Part of a small language model's weights.
Architecture: RMSNorm before each block, no biases in attention or MLP, untied embeddings, normalized queries and keys.
Training: a variant of Muon for these matrices, 109M tokens, 5812 steps.
MLP neurons of a small language model. Each row is named by its layer, matrix (gate and up: input weights) and neuron, and shows model dimensions 0-127. Each number is 50 + 12 x the weight over its row's rms, rounded and kept within 0 to 99. A neuron's up and down rows have the sign that makes its largest values positive.
After each neuron's rows, "fires on" lists the tokens most often at its 100 highest values on Wikipedia text that the model never trained on. A number after a token or word is its count.

L5.gate178:60 54 45 56 50 47 64 50 70 52 44 42 48 50 60 63 57 67 73 69 39 68 74 59 26 33 26 69 52 60 38 44 30 56 54 39 35 40 20 56 41 46 59 52 54 33 52 40 43 59 57 38 69 55 46 55 52 41 52 52 39 48 43 57 24 57 49 37 43 45 52 62 56 60 54 49 29 47 56 33 46 53 51 58 33 43 68 53 45 56 65 36 61 70 53 53 45 53 38 52 77 42 60 66 37 47 54 53 35 34 58 45 48 28 32 51 59 71 46 93 43 54 59 68 57 52 34 42
L5.up178:52 69 48 35 70 26 44 46 50 47 52 30 10 72 50 67 56 57 74 50 49 62 64 31 35 40 41 46 41 50 38 41 46 40 56 33 58 36 33 42 72 42 63 34 49 52 48 45 36 65 40 68 64 33 45 48 64 44 53 45 42 35 63 49 46 51 55 51 48 49 60 56 67 40 37 41 49 46 42 45 61 52 58 56 60 58 89 34 51 39 40 47 48 36 56 34 44 43 44 46 73 38 63 46 56 46 48 40 72 27 22 41 48 67 70 64 44 49 58 53 34 38 40 51 61 40 51 24
fires on: "; " 73, ": " 10, ", " 9

L4.gate408:65 51 52 45 55 52 65 31 33 45 46 34 31 41 40 48 55 61 60 68 38 38 71 68 48 45 65 72 44 40 32 61 50 28 40 48 52 46 66 37 68 44 40 54 47 61 28 57 68 74 41 55 68 51 44 57 60 63 69 32 42 44 64 47 59 43 38 52 75 69 37 49 41 42 47 55 44 31 53 70 68 45 40 47 42 49 42 36 56 55 33 61 68 58 57 37 37 58 44 75 54 64 21 35 49 61 61 31 37 50 33 70 49 49 39 57 51 74 65 46 57 45 57 47 47 62 52 63
L4.up408:55 68 55 67 56 53 55 54 49 66 72 44 42 44 44 42 50 50 66 55 41 51 40 48 41 69 57 43 32 41 64 53 62 50 36 42 29 45 54 45 59 52 64 56 63 36 56 68 49 65 51 42 42 56 37 61 48 40 46 68 56 66 56 49 61 43 44 59 47 46 58 43 36 48 64 54 51 59 52 54 30 32 43 43 57 61 53 44 43 53 22 52 68 27 41 71 49 46 58 42 48 49 62 59 35 59 45 64 42 55 49 60 42 41 63 58 49 50 58 69 38 56 28 55 38 68 43 52
fires on: ": " 74, "2" 8, "): " 6, "km" 4

L9.gate121:55 51 61 40 58 55 68 37 74 60 45 59 56 59 47 87 52 30 48 65 53 40 62 45 50 31 42 50 23 49 39 75 48 58 56 36 45 58 35 59 43 44 57 42 47 45 45 55 61 59 66 68 41 66 43 23 43 69 58 61 60 47 37 50 62 49 59 42 51 46 45 55 47 58 63 66 47 34 44 49 64 67 45 69 49 55 22 55 47 53 45 57 52 50 36 47 33 42 50 08 42 43 32 54 62 37 52 60 57 46 59 55 32 39 38 47 21 29 67 51 43 60 53 45 54 39 53 72
L9.up121:39 52 19 72 72 55 49 54 38 70 59 63 52 76 29 67 42 39 51 67 54 59 28 53 27 43 44 58 37 60 39 65 46 48 58 84 69 58 44 55 36 47 47 51 45 38 47 58 40 46 52 48 51 33 53 49 57 61 48 50 58 59 54 75 53 28 46 38 44 52 41 58 64 59 58 39 54 60 79 58 53 83 52 61 42 39 42 34 27 35 68 54 37 43 37 66 26 40 61 56 46 53 59 32 52 44 40 36 58 41 48 71 55 58 45 59 33 55 36 38 47 54 37 27 59 48 68 54
fires on: "pro" 23, "ex" 23, "Pro" 10, "Ex" 10, "and " 4, "at" 4

L6.gate404:52 53 67 56 37 25 36 48 43 39 71 57 31 40 51 34 51 53 42 51 38 50 54 36 61 22 61 48 58 52 72 53 44 53 45 48 53 56 55 72 63 48 47 71 29 43 42 59 46 70 48 66 27 56 51 34 74 53 53 56 42 61 43 50 58 61 35 25 38 61 49 52 24 39 32 43 41 45 46 43 54 66 33 63 53 44 30 57 53 54 40 57 33 24 33 56 60 48 57 56 55 49 46 52 47 39 47 47 46 58 60 36 22 43 50 63 54 61 69 31 43 38 33 68 53 42 27 38
L6.up404:51 47 31 40 43 70 55 45 55 53 62 52 66 56 49 43 56 42 42 23 56 86 38 52 69 39 59 49 49 67 32 50 16 49 48 67 40 52 65 46 50 38 43 63 53 51 79 54 47 24 51 65 53 49 42 51 66 48 61 53 47 58 42 57 35 45 64 50 40 75 46 34 55 41 53 24 44 57 36 40 42 55 82 44 65 38 56 42 38 78 53 39 57 61 45 60 48 60 53 30 72 17 58 87 36 61 41 54 53 62 58 44 36 55 48 40 55 47 46 49 40 48 47 42 33 61 35 65
fires on: ". " 70, "-" 6, "\"" 5

L9.gate346:50 51 53 61 68 46 60 60 44 54 35 43 65 50 51 51 49 51 45 44 39 51 59 48 73 46 52 44 58 74 63 66 43 41 44 50 46 21 60 47 27 45 44 60 39 38 57 49 34 53 52 60 50 59 63 64 33 57 73 44 58 51 55 55 54 61 32 55 34 48 29 47 44 57 62 39 28 40 57 63 47 52 44 45 57 58 60 56 53 45 58 45 49 46 38 50 33 36 42 51 56 42 57 67 52 77 25 23 53 49 48 56 40 40 65 38 37 84 39 37 41 30 40 41 30 59 46 34
L9.up346:64 33 58 35 32 56 53 57 49 61 45 46 32 67 49 56 45 57 58 69 48 58 50 49 42 32 55 63 61 34 16 44 49 60 63 40 49 54 46 27 36 65 48 42 58 47 48 34 46 47 45 68 65 44 60 47 48 57 58 32 41 60 22 43 66 45 50 35 57 34 58 75 59 57 49 33 42 54 69 50 37 63 35 37 58 47 44 40 43 50 43 55 67 43 55 82 64 45 35 67 60 46 45 54 72 59 54 30 54 55 44 64 43 39 31 43 52 74 34 36 54 58 51 49 49 45 56 48
fires on: "as " 38, "a " 17, "^{" 14, "an " 5, "L" 4

L5.gate380:37 37 49 67 59 45 49 32 34 48 46 38 60 51 62 36 44 62 55 55 45 40 54 43 72 36 38 54 53 49 30 50 36 52 19 45 47 49 33 45 56 47 52 56 49 51 52 54 52 68 42 62 52 51 51 51 40 45 41 38 44 57 50 56 62 32 42 46 46 62 60 80 76 41 42 40 42 53 52 71 70 50 38 62 47 33 51 61 31 54 44 52 44 24 46 60 26 33 39 33 48 41 48 51 54 34 50 72 71 51 60 37 59 45 56 40 37 60 66 36 50 53 32 46 47 39 15 58
L5.up380:61 54 78 57 31 54 47 44 51 39 53 28 65 51 34 68 40 65 54 44 43 20 51 64 49 50 60 49 60 45 57 46 73 20 51 29 57 48 57 54 73 55 43 45 54 35 40 44 49 51 43 36 63 34 41 33 63 40 53 44 40 47 47 18 57 40 38 50 35 56 51 34 53 41 40 42 57 71 60 38 28 58 56 30 30 49 66 50 59 60 55 49 73 56 44 50 67 45 43 68 69 69 44 39 30 49 76 57 49 18 33 39 50 84 50 51 49 57 58 61 57 58 43 31 59 46 54 56
fires on: "\n" 40, "- " 11, "engine" 7, ".)" 4, "as" 4, "found" 4

L4.gate187:52 58 48 63 64 62 59 63 51 47 44 39 67 60 66 65 22 63 42 48 45 34 43 47 31 60 54 37 67 56 37 40 40 27 42 51 55 39 50 42 54 57 37 53 57 70 49 67 48 54 42 43 29 24 47 47 26 38 64 59 46 38 52 58 32 69 67 49 58 55 46 50 40 55 64 54 49 43 41 45 70 45 45 66 41 64 61 54 53 53 45 55 43 38 49 72 62 74 54 52 66 35 41 36 54 47 76 54 58 44 48 60 59 45 64 50 51 54 41 48 44 47 63 59 51 40 55 52
L4.up187:49 49 54 70 52 27 40 47 26 32 55 51 66 56 60 36 40 70 54 37 44 32 42 60 40 46 54 40 71 48 59 50 38 28 46 59 51 42 39 44 44 52 41 53 61 71 58 36 36 61 52 14 40 41 72 47 13 20 58 48 50 56 67 53 31 55 56 67 39 39 40 42 70 44 56 49 46 70 39 54 46 52 59 54 36 60 46 33 38 49 66 50 41 43 36 69 67 72 51 41 61 37 50 40 41 37 45 46 60 34 55 35 54 61 53 64 54 43 32 37 45 71 44 54 63 45 58 68
fires on: "I " 23, "o " 9, "t " 9, "s " 8, "We " 7

L2.gate445:37 53 28 50 53 57 33 32 58 67 59 58 50 65 40 49 69 53 34 42 62 53 48 55 75 29 41 50 70 45 44 55 46 60 22 63 57 39 57 48 62 48 49 43 47 49 54 51 42 49 71 48 60 47 52 61 62 45 38 45 44 55 46 70 33 64 50 66 50 50 48 59 48 47 24 60 53 48 55 61 73 67 57 63 48 24 20 47 41 63 25 77 39 46 54 39 72 56 46 57 35 36 40 41 38 88 63 35 61 62 57 55 43 61 60 56 46 51 38 37 35 48 60 36 67 50 48 73
L2.up445:51 34 53 62 41 41 47 53 45 48 50 52 61 44 59 60 51 49 27 30 45 61 47 54 66 26 49 69 42 57 46 44 41 59 58 64 28 41 40 69 62 56 51 45 52 32 46 47 53 44 42 56 52 66 44 57 52 32 57 37 59 19 40 48 33 37 37 36 13 51 37 46 52 77 42 57 30 53 51 56 64 61 38 48 47 54 62 54 52 50 22 68 52 47 45 58 49 71 47 64 42 36 30 37 48 58 44 40 61 29 57 33 40 46 32 50 29 46 46 56 36 66 67 58 28 77 36 33
fires on: ":" 56, "Santa " 13, "her " 9, "born " 5, "Gall" 4

L6.gate299:30 45 45 37 44 44 52 76 43 28 44 68 59 43 45 42 69 48 45 50 67 47 61 58 44 34 58 52 44 48 30 37 45 50 72 64 46 41 56 50 76 54 61 47 58 63 51 68 53 65 39 44 54 41 58 49 70 35 58 55 42 44 52 50 49 38 34 43 43 41 35 49 54 46 65 31 48 65 43 61 64 54 49 42 53 35 56 42 67 56 55 33 32 44 46 55 45 45 43 34 51 48 46 53 46 25 65 41 77 50 54 51 45 58 36 46 54 22 51 50 43 46 40 34 63 54 54 61
L6.up299:61 52 47 59 30 55 60 53 54 31 31 67 47 44 61 55 41 56 50 65 54 49 70 54 52 58 43 33 70 53 54 31 40 45 51 37 54 48 60 53 44 60 48 51 63 57 57 61 68 54 47 37 77 63 66 48 73 49 60 55 48 33 38 68 58 50 55 45 49 80 72 53 58 50 52 31 62 44 56 28 56 61 42 37 60 31 50 53 48 57 51 57 56 37 62 41 43 33 54 54 51 55 55 48 53 53 28 62 42 39 48 39 47 17 42 52 39 32 60 67 59 80 41 46 35 27 38 44
fires on: "-" 31, "u" 11, "em" 11, "alu" 8, "," 8, ". " 5

L4.gate112:54 47 36 37 50 69 48 68 45 40 44 57 60 39 36 49 59 58 58 47 54 54 50 71 56 42 62 64 35 50 21 45 39 30 45 63 45 38 53 53 38 76 59 71 59 57 61 58 77 54 53 47 59 39 39 31 48 25 43 67 46 49 59 37 49 57 56 29 76 47 75 49 37 59 42 20 57 48 42 64 61 68 56 73 48 47 58 51 79 37 52 57 50 62 66 43 43 68 39 41 56 30 51 52 62 45 59 69 38 42 44 70 62 78 55 53 52 65 68 47 58 46 56 57 60 77 49 52
L4.up112:67 48 56 63 22 60 47 39 48 41 57 33 42 58 51 46 38 57 49 45 40 59 43 65 45 52 65 67 54 37 52 33 62 32 43 61 53 52 51 44 67 63 33 49 58 45 34 31 31 48 57 54 50 49 48 63 44 52 62 49 66 58 42 37 47 43 46 73 82 48 60 34 49 46 28 64 74 31 62 55 56 40 53 51 44 39 41 72 55 70 70 55 37 55 53 74 56 42 42 66 63 55 59 44 78 59 32 59 43 50 38 41 71 53 51 59 37 48 34 65 54 47 37 55 47 78 49 43
fires on: "ant" 22, "an" 20, "1" 12, "pri" 7, "ling" 5, "eter" 5

L6.gate212:37 45 49 55 45 39 66 41 45 50 49 45 42 74 40 55 65 56 82 50 49 43 52 46 53 46 19 63 40 50 54 50 47 30 56 22 42 47 58 47 52 57 63 51 43 45 50 50 34 49 42 71 57 52 39 58 38 63 51 60 58 59 49 65 46 25 51 52 56 65 42 49 64 16 40 65 41 43 40 41 44 67 45 48 40 50 59 47 47 52 53 71 45 49 84 25 44 63 46 51 62 50 50 40 38 53 36 73 63 44 62 51 37 46 45 52 38 51 47 63 60 43 23 34 32 47 54 36
L6.up212:35 56 63 61 53 44 45 34 51 45 53 52 33 43 54 48 47 56 43 37 45 47 45 51 65 63 51 44 57 49 49 57 50 52 41 55 53 60 70 56 58 33 36 55 52 48 76 51 56 22 49 54 47 53 42 84 39 49 62 45 55 50 51 44 32 57 72 39 88 35 47 57 43 32 50 39 45 37 49 46 49 49 46 46 30 64 52 54 29 32 32 53 47 45 41 44 36 23 44 35 61 45 57 77 62 83 54 41 32 57 62 47 20 63 46 56 39 54 41 62 57 59 42 62 27 54 50 55
fires on: "\n" 35, "- " 11, "(" 10, ": " 8, "\n\n" 5

L6.gate466:52 44 39 53 55 41 29 38 34 62 50 46 25 39 50 43 31 45 52 37 47 46 46 44 54 68 54 47 69 78 49 76 47 46 48 51 47 37 56 79 33 45 64 35 46 58 66 45 51 70 48 36 38 64 41 38 60 48 37 33 46 48 52 77 45 59 46 39 60 47 68 38 53 52 60 54 37 64 63 65 49 50 52 36 44 73 23 22 53 52 36 55 60 62 48 34 47 47 65 48 40 35 56 56 51 57 46 41 66 37 52 24 57 45 55 58 45 60 62 24 39 63 52 40 57 47 52 46
L6.up466:42 53 53 52 41 45 60 31 41 43 47 77 33 47 55 69 35 13 40 50 62 59 66 47 63 51 62 36 44 50 46 42 18 57 58 55 35 50 53 51 46 39 52 54 36 42 38 74 69 31 50 49 64 32 47 44 49 45 61 54 68 64 36 44 64 62 58 49 68 54 41 47 63 53 52 53 47 41 49 57 48 49 35 46 42 62 53 67 28 57 40 53 41 25 60 47 80 62 35 47 32 32 45 66 57 48 65 38 61 60 57 53 38 55 71 53 44 59 58 55 36 57 33 62 69 61 54 67
fires on: "–" 21, "'" 18, ": " 14, "/" 10, "-" 5, "ian " 5

L6.gate44:47 50 37 80 34 56 46 47 52 25 47 26 63 72 18 68 49 44 49 49 64 57 60 50 25 50 50 55 39 50 38 48 66 67 61 60 59 60 25 74 64 40 43 57 56 34 53 52 72 54 72 51 52 64 43 50 42 53 45 71 78 41 54 49 79 50 36 58 49 58 52 53 51 55 54 69 38 51 52 48 42 58 58 56 57 35 52 38 54 52 64 58 46 57 56 44 53 61 35 45 42 57 54 56 69 67 35 63 57 42 64 38 49 59 15 56 57 46 50 77 42 31 62 72 46 58 50 56
L6.up44:58 47 39 37 70 52 54 40 34 37 43 63 41 51 49 63 54 44 43 58 60 42 54 40 46 59 60 40 35 55 31 50 43 50 65 48 40 60 14 52 58 36 56 37 39 25 36 34 40 39 39 60 74 47 58 40 64 36 42 63 63 47 67 58 53 49 47 43 50 81 61 51 63 46 61 52 36 52 58 41 45 49 51 61 78 69 42 40 45 43 66 54 48 62 65 18 52 64 71 39 47 47 65 45 57 65 26 74 62 50 51 28 61 60 54 59 48 54 38 52 48 49 42 34 66 72 59 39
fires on: "Ex" 36, "ex" 31, "P" 16, "cont" 8

L6.gate297:59 46 55 15 25 27 44 49 65 57 23 58 56 57 38 65 32 46 39 48 54 55 59 59 46 50 61 50 40 60 47 61 45 65 48 49 34 44 69 59 58 44 65 34 73 79 41 62 51 54 67 57 47 43 68 80 61 49 52 50 32 46 52 50 50 37 59 61 46 48 55 56 76 62 34 35 32 50 45 69 71 42 80 46 41 44 58 51 47 68 44 59 48 56 56 43 42 32 50 69 42 60 45 49 41 69 52 45 42 52 59 65 60 43 46 66 54 50 56 39 51 55 50 55 66 53 39 53
L6.up297:54 43 42 21 59 46 61 41 24 43 42 45 35 57 60 51 52 38 60 35 60 56 49 52 50 43 62 54 62 62 47 53 35 22 52 56 43 46 42 31 55 32 31 61 35 66 31 42 57 48 53 59 50 46 36 67 58 55 69 47 56 50 32 68 45 53 54 43 38 53 52 32 59 49 39 22 55 31 37 42 43 61 64 47 35 49 40 64 42 30 48 37 50 46 51 55 81 36 63 07 53 61 53 47 46 51 54 42 32 61 52 64 65 36 44 45 64 60 50 48 52 60 55 56 36 57 49 44
fires on: "of " 15, "direc" 14, "distinc" 8, "on" 7, "connec" 6, "comple" 6

L6.gate286:51 51 46 42 21 63 67 59 47 46 57 32 51 59 41 54 42 31 49 43 52 78 68 56 53 58 49 75 26 40 30 63 23 34 51 53 41 43 32 64 45 61 53 29 32 12 55 42 47 57 45 51 62 62 36 44 44 50 40 77 62 31 49 30 65 53 56 77 56 56 42 42 51 38 62 64 53 40 51 53 60 60 56 45 63 38 59 42 52 47 38 61 46 59 56 61 67 44 33 51 52 32 40 23 56 62 49 27 52 77 49 29 60 34 26 39 34 45 53 49 37 43 59 63 56 62 57 46
L6.up286:49 59 61 66 35 61 42 44 56 34 35 49 46 62 34 36 39 35 35 61 61 67 64 70 54 65 65 59 40 37 58 65 46 56 50 39 48 69 31 52 55 73 56 46 63 55 50 33 56 37 28 71 55 49 33 42 62 53 60 47 48 60 52 68 54 73 31 73 54 61 70 67 32 37 35 82 38 27 45 44 74 45 66 40 53 65 59 64 44 35 58 80 49 53 49 49 56 53 29 53 40 45 51 50 52 60 46 47 40 26 40 33 76 49 47 49 49 31 45 62 47 64 69 45 50 63 56 52
fires on: "an" 21, "1" 13, "cont" 13, "an " 7

L5.gate201:38 31 42 64 53 44 43 52 32 42 48 18 60 57 53 67 45 53 52 53 33 52 62 34 49 43 49 59 64 30 57 48 56 46 53 29 41 48 41 26 35 58 65 59 39 50 50 36 42 41 82 51 60 45 47 51 47 47 26 45 24 60 46 60 59 19 58 42 41 40 55 73 69 58 32 42 53 55 66 34 62 34 72 44 65 66 53 61 57 55 64 68 49 45 40 40 57 58 51 53 36 51 66 58 43 55 45 64 33 48 37 46 41 28 66 51 54 42 53 65 49 50 61 23 36 66 24 37
L5.up201:51 43 54 38 46 50 71 71 62 41 40 66 81 41 76 52 58 38 41 53 40 45 42 60 38 64 49 50 60 30 48 63 55 45 45 34 46 67 23 50 34 52 39 51 53 41 46 65 52 46 44 33 51 73 48 63 52 52 50 22 50 38 27 63 55 58 29 32 43 51 34 63 35 60 65 43 46 56 48 52 50 46 54 60 54 51 70 57 54 33 45 67 63 32 40 34 61 37 52 49 56 54 49 49 83 47 39 42 42 53 88 62 56 53 48 85 33 40 51 64 53 48 34 68 54 41 35 52
fires on: "-" 48, ", " 31

L2.gate247:56 35 45 89 47 53 41 60 65 76 59 55 60 59 58 48 35 40 44 50 47 74 53 54 58 37 36 48 29 76 59 47 70 54 53 55 51 49 41 57 39 36 54 49 46 59 53 23 57 43 46 36 47 46 72 90 51 47 25 34 60 44 44 51 56 63 68 52 58 61 52 48 47 54 40 54 63 46 40 40 51 57 45 50 54 51 66 34 39 40 40 52 47 55 59 64 49 64 56 49 56 31 62 61 46 67 56 63 55 53 41 66 60 71 59 36 69 67 53 51 53 61 48 48 37 40 66 40
L2.up247:41 58 66 45 39 43 55 57 41 61 55 53 56 49 68 45 59 74 48 48 53 60 45 57 82 43 28 59 59 67 63 65 34 53 57 49 34 56 52 51 47 26 35 67 58 78 73 46 35 76 53 34 40 42 67 58 49 53 52 36 54 39 63 39 51 54 64 44 49 36 57 70 36 75 53 31 40 64 43 52 52 64 57 63 60 47 66 31 39 43 44 45 56 69 62 65 60 64 58 45 49 51 41 45 27 41 39 50 39 44 43 46 37 32 46 45 65 69 47 40 48 40 33 59 70 51 66 53
fires on: "rec" 24, "guitar" 11, "disc" 10, "Jul" 9, "erc" 9, "dr" 8

L4.gate268:59 59 47 45 50 47 56 29 53 56 55 55 68 59 48 36 40 44 47 35 57 39 52 51 56 48 58 34 68 43 44 55 49 43 32 56 57 44 24 40 29 44 31 53 51 64 59 59 30 34 52 69 55 55 59 50 36 32 28 47 59 51 65 64 34 58 58 35 51 52 45 53 51 44 57 76 32 69 44 47 51 53 44 24 51 34 34 23 35 61 59 60 38 55 66 47 54 51 71 66 24 54 53 43 54 50 54 81 35 45 63 40 33 51 44 59 42 62 73 46 41 43 30 58 73 53 52 65
L4.up268:55 48 48 47 60 53 45 25 55 51 50 71 53 38 52 25 57 56 53 61 42 36 34 62 52 52 74 51 55 65 53 70 55 60 34 40 62 56 32 46 58 61 57 57 45 65 50 74 57 37 62 47 35 38 43 58 16 30 57 57 52 56 31 42 41 51 38 34 47 51 45 49 69 40 63 68 50 60 48 71 55 73 48 69 38 24 57 58 59 46 54 52 53 35 45 72 43 70 50 69 45 57 50 39 31 32 59 41 49 44 47 52 33 22 62 57 32 63 78 62 58 54 60 48 58 52 61 57
fires on: "- " 20, "\n" 18, ")" 16, "\n\n" 11, ";" 6

L5.gate437:51 57 62 55 37 43 48 26 69 72 45 36 39 29 57 59 62 41 66 48 51 59 35 51 52 33 79 53 50 55 46 56 63 50 61 38 61 48 44 26 17 31 38 59 44 48 46 61 50 42 44 61 50 32 28 42 48 61 62 51 35 57 44 53 56 37 37 62 37 31 66 56 40 60 69 37 55 37 49 41 58 51 66 26 60 47 46 35 41 53 36 71 50 49 41 50 49 69 72 47 56 42 67 44 41 41 12 54 42 42 41 28 46 51 54 46 35 53 59 51 54 58 71 34 30 44 53 43
L5.up437:34 63 49 54 46 53 57 51 51 44 46 53 63 50 60 43 40 21 48 33 78 53 51 60 16 56 45 52 45 23 20 51 49 42 37 47 41 54 34 39 39 53 26 39 49 59 61 39 56 37 34 69 34 49 60 64 55 41 44 42 30 19 43 44 29 53 47 31 45 51 48 46 52 71 56 71 26 60 62 52 51 54 44 42 60 54 87 36 34 56 57 48 56 40 63 56 49 55 48 59 52 43 64 67 38 43 50 59 52 48 33 47 52 53 33 62 65 56 51 53 46 58 58 42 24 51 33 58
fires on: "with " 31, ", " 17, "-" 10, "have " 7, "× " 5

L6.gate486:52 44 79 31 51 54 51 58 71 57 31 47 44 48 44 58 40 69 54 53 59 54 70 38 45 69 53 38 54 24 55 44 42 59 40 53 59 52 62 48 63 47 81 46 60 43 63 47 67 62 77 44 56 68 54 50 36 50 55 58 52 49 50 24 50 63 52 52 45 63 45 64 30 61 41 56 54 41 48 47 50 57 55 83 60 53 64 29 54 65 55 67 38 75 51 50 70 61 59 53 60 68 32 35 55 68 50 76 49 60 71 40 43 33 60 53 46 46 51 52 58 52 50 27 58 50 50 47
L6.up486:55 48 56 56 56 65 38 52 90 46 51 50 40 10 46 72 54 54 40 56 72 44 65 62 35 40 48 49 71 65 45 39 50 39 71 53 47 55 51 51 45 32 55 28 59 66 43 61 46 65 58 37 53 50 34 58 33 43 52 73 45 47 47 44 27 49 55 33 48 47 53 25 50 46 39 32 35 54 69 49 58 51 54 43 47 59 70 65 50 63 65 54 55 40 47 57 33 32 40 56 63 57 26 58 44 54 52 71 48 41 49 55 32 59 45 49 64 61 50 40 50 40 65 66 50 49 42 47
fires on: "sh" 36, "sp" 34, "Sp" 21

L4.gate214:53 58 55 36 51 66 53 41 50 52 42 53 23 44 43 54 55 62 60 42 45 57 59 48 47 42 38 27 47 39 55 58 59 39 45 53 60 54 42 50 37 44 54 63 49 62 53 57 53 50 58 62 72 61 73 56 40 27 29 33 48 67 61 52 74 59 55 53 22 48 71 73 52 17 42 65 71 69 53 48 28 55 60 62 53 49 45 44 58 54 46 69 47 47 34 37 43 27 42 35 41 61 65 62 60 61 55 46 40 65 41 44 47 21 53 48 29 39 60 54 50 41 44 19 30 50 70 33
L4.up214:57 28 60 50 76 52 53 51 67 49 45 32 45 43 29 21 39 51 33 55 43 44 43 50 54 65 47 27 78 57 51 38 39 59 61 55 28 36 54 65 34 52 47 53 51 56 72 42 70 44 46 55 55 58 48 63 49 51 50 41 38 45 44 71 71 53 59 53 33 49 42 77 40 50 40 49 57 28 36 43 33 59 57 57 42 49 63 45 46 51 48 46 63 94 50 48 28 33 54 46 46 43 60 56 49 56 24 37 29 49 42 45 32 49 59 52 51 44 34 65 59 48 49 27 48 49 57 22
fires on: "\n" 40, "\n\n" 10, "|---|---|---|---|" 7, "|---|---|---|" 6, "along " 6, "==" 5

L6.gate193:52 55 49 50 52 25 43 42 68 60 68 51 49 36 51 55 52 37 60 60 55 52 45 30 52 45 54 62 45 38 56 65 41 41 61 51 52 33 33 76 73 72 40 60 63 50 58 50 74 69 49 60 67 48 49 44 47 38 53 56 70 78 32 61 50 37 74 64 54 48 49 63 41 43 47 52 31 48 72 59 57 52 63 65 74 51 43 48 62 42 45 42 66 59 36 45 58 29 48 68 48 62 64 35 44 43 67 47 50 36 14 33 30 28 31 52 49 47 41 70 48 44 51 53 52 48 53 36
L6.up193:61 39 44 36 45 48 35 31 63 38 54 49 52 39 75 37 66 28 53 52 64 64 49 53 36 35 33 40 50 46 48 57 33 34 31 64 60 30 49 59 63 60 46 51 55 36 40 57 44 57 54 70 46 49 41 67 60 36 35 40 32 31 46 60 61 45 62 54 53 46 54 35 57 57 42 32 46 57 47 37 45 31 32 71 56 44 58 52 54 70 45 44 41 56 43 71 52 66 61 45 65 72 52 54 24 55 51 35 82 43 36 60 18 76 38 44 43 48 53 56 60 60 57 39 44 50 33 33
fires on: ": " 34, ", " 18, "m " 12, "- " 11, "Of " 4

L4.gate486:46 60 59 59 66 60 46 42 58 69 46 60 62 37 40 29 54 73 51 67 48 52 35 52 17 56 54 57 57 50 48 48 65 57 36 50 31 38 50 66 45 31 65 58 25 41 50 53 22 40 48 38 37 77 49 40 57 61 71 40 53 51 59 55 46 60 62 33 55 57 39 59 70 48 24 38 39 86 35 50 46 36 47 54 51 57 61 70 31 52 64 40 62 54 34 51 43 48 52 50 27 53 52 54 51 77 59 58 52 48 49 43 50 55 47 44 74 45 59 58 50 55 59 67 48 55 51 43
L4.up486:48 38 31 54 53 50 29 47 30 51 65 50 43 55 53 40 47 64 38 57 47 46 57 46 38 50 36 56 48 64 68 32 43 44 65 36 22 42 56 55 49 35 36 43 34 50 51 58 50 25 36 54 51 60 63 21 47 63 47 50 47 59 71 78 45 28 70 50 58 53 46 40 94 43 29 53 61 51 57 40 37 47 57 76 42 59 44 36 43 51 74 42 30 57 49 43 35 66 32 57 42 68 40 45 44 50 34 76 41 50 55 46 52 59 50 50 70 53 65 35 62 35 50 44 74 30 54 63
fires on: "1" 32, "3" 11, "6" 7, "Family" 5, "fic" 5, "mon" 4

L5.gate310:57 49 32 57 37 46 62 56 47 23 54 57 54 54 57 58 40 49 52 61 47 55 46 66 52 39 67 42 54 68 36 44 31 56 60 38 61 46 50 37 46 46 64 70 73 59 79 50 41 61 55 64 37 35 43 60 48 56 49 68 46 56 26 48 50 62 57 47 49 65 47 42 66 29 55 43 31 43 65 60 42 65 59 73 67 66 45 53 45 48 59 42 37 63 50 57 32 41 73 54 75 58 52 51 47 53 52 68 60 47 70 44 53 24 52 66 69 37 82 49 45 63 30 38 49 38 59 45
L5.up310:48 51 33 31 19 64 63 58 62 39 46 71 52 39 67 60 23 38 39 36 63 66 42 53 44 62 50 28 47 53 47 67 32 43 51 63 46 37 40 45 47 44 56 57 58 50 59 45 45 59 47 53 39 63 37 66 68 71 55 73 46 57 38 47 65 58 45 51 54 58 52 42 56 35 45 51 57 48 51 43 54 58 54 60 64 51 49 38 60 33 61 38 51 51 34 60 32 30 45 38 62 42 54 59 61 62 62 71 34 67 80 53 36 18 32 56 39 48 75 42 54 56 52 47 23 29 53 48
fires on: "-" 30, ". " 10, "A " 5, "National " 4, "International " 4

L4.gate14:55 65 53 45 60 52 41 36 38 38 42 26 38 51 54 32 48 42 74 54 37 28 52 44 34 74 48 34 47 26 50 52 38 44 55 42 41 67 47 56 34 42 36 70 39 56 54 68 52 55 38 55 57 52 41 51 56 50 58 53 59 40 66 44 48 70 64 24 50 43 45 48 67 63 56 35 49 65 51 52 63 29 53 53 60 57 62 33 42 59 52 48 50 63 59 56 35 59 30 46 31 33 56 36 63 24 38 49 66 62 43 27 48 33 34 49 53 52 63 36 49 40 42 65 51 84 38 47
L4.up14:47 37 57 70 49 75 61 59 41 47 33 61 53 52 54 51 33 51 56 45 43 69 48 58 44 31 65 35 34 65 42 59 39 41 29 53 54 49 55 43 65 37 66 70 21 51 35 63 51 35 31 49 58 39 57 48 59 42 58 56 62 45 40 53 54 49 53 44 47 48 54 53 31 58 53 46 31 31 52 56 78 65 33 77 36 53 68 32 42 51 56 42 55 66 55 61 33 74 60 49 40 47 43 45 63 63 40 51 61 54 52 50 54 30 54 65 64 47 36 52 49 48 56 50 54 82 47 53
fires on: ": " 27, "- " 27, "-" 19, "\n\n" 4, "°" 4, "far " 4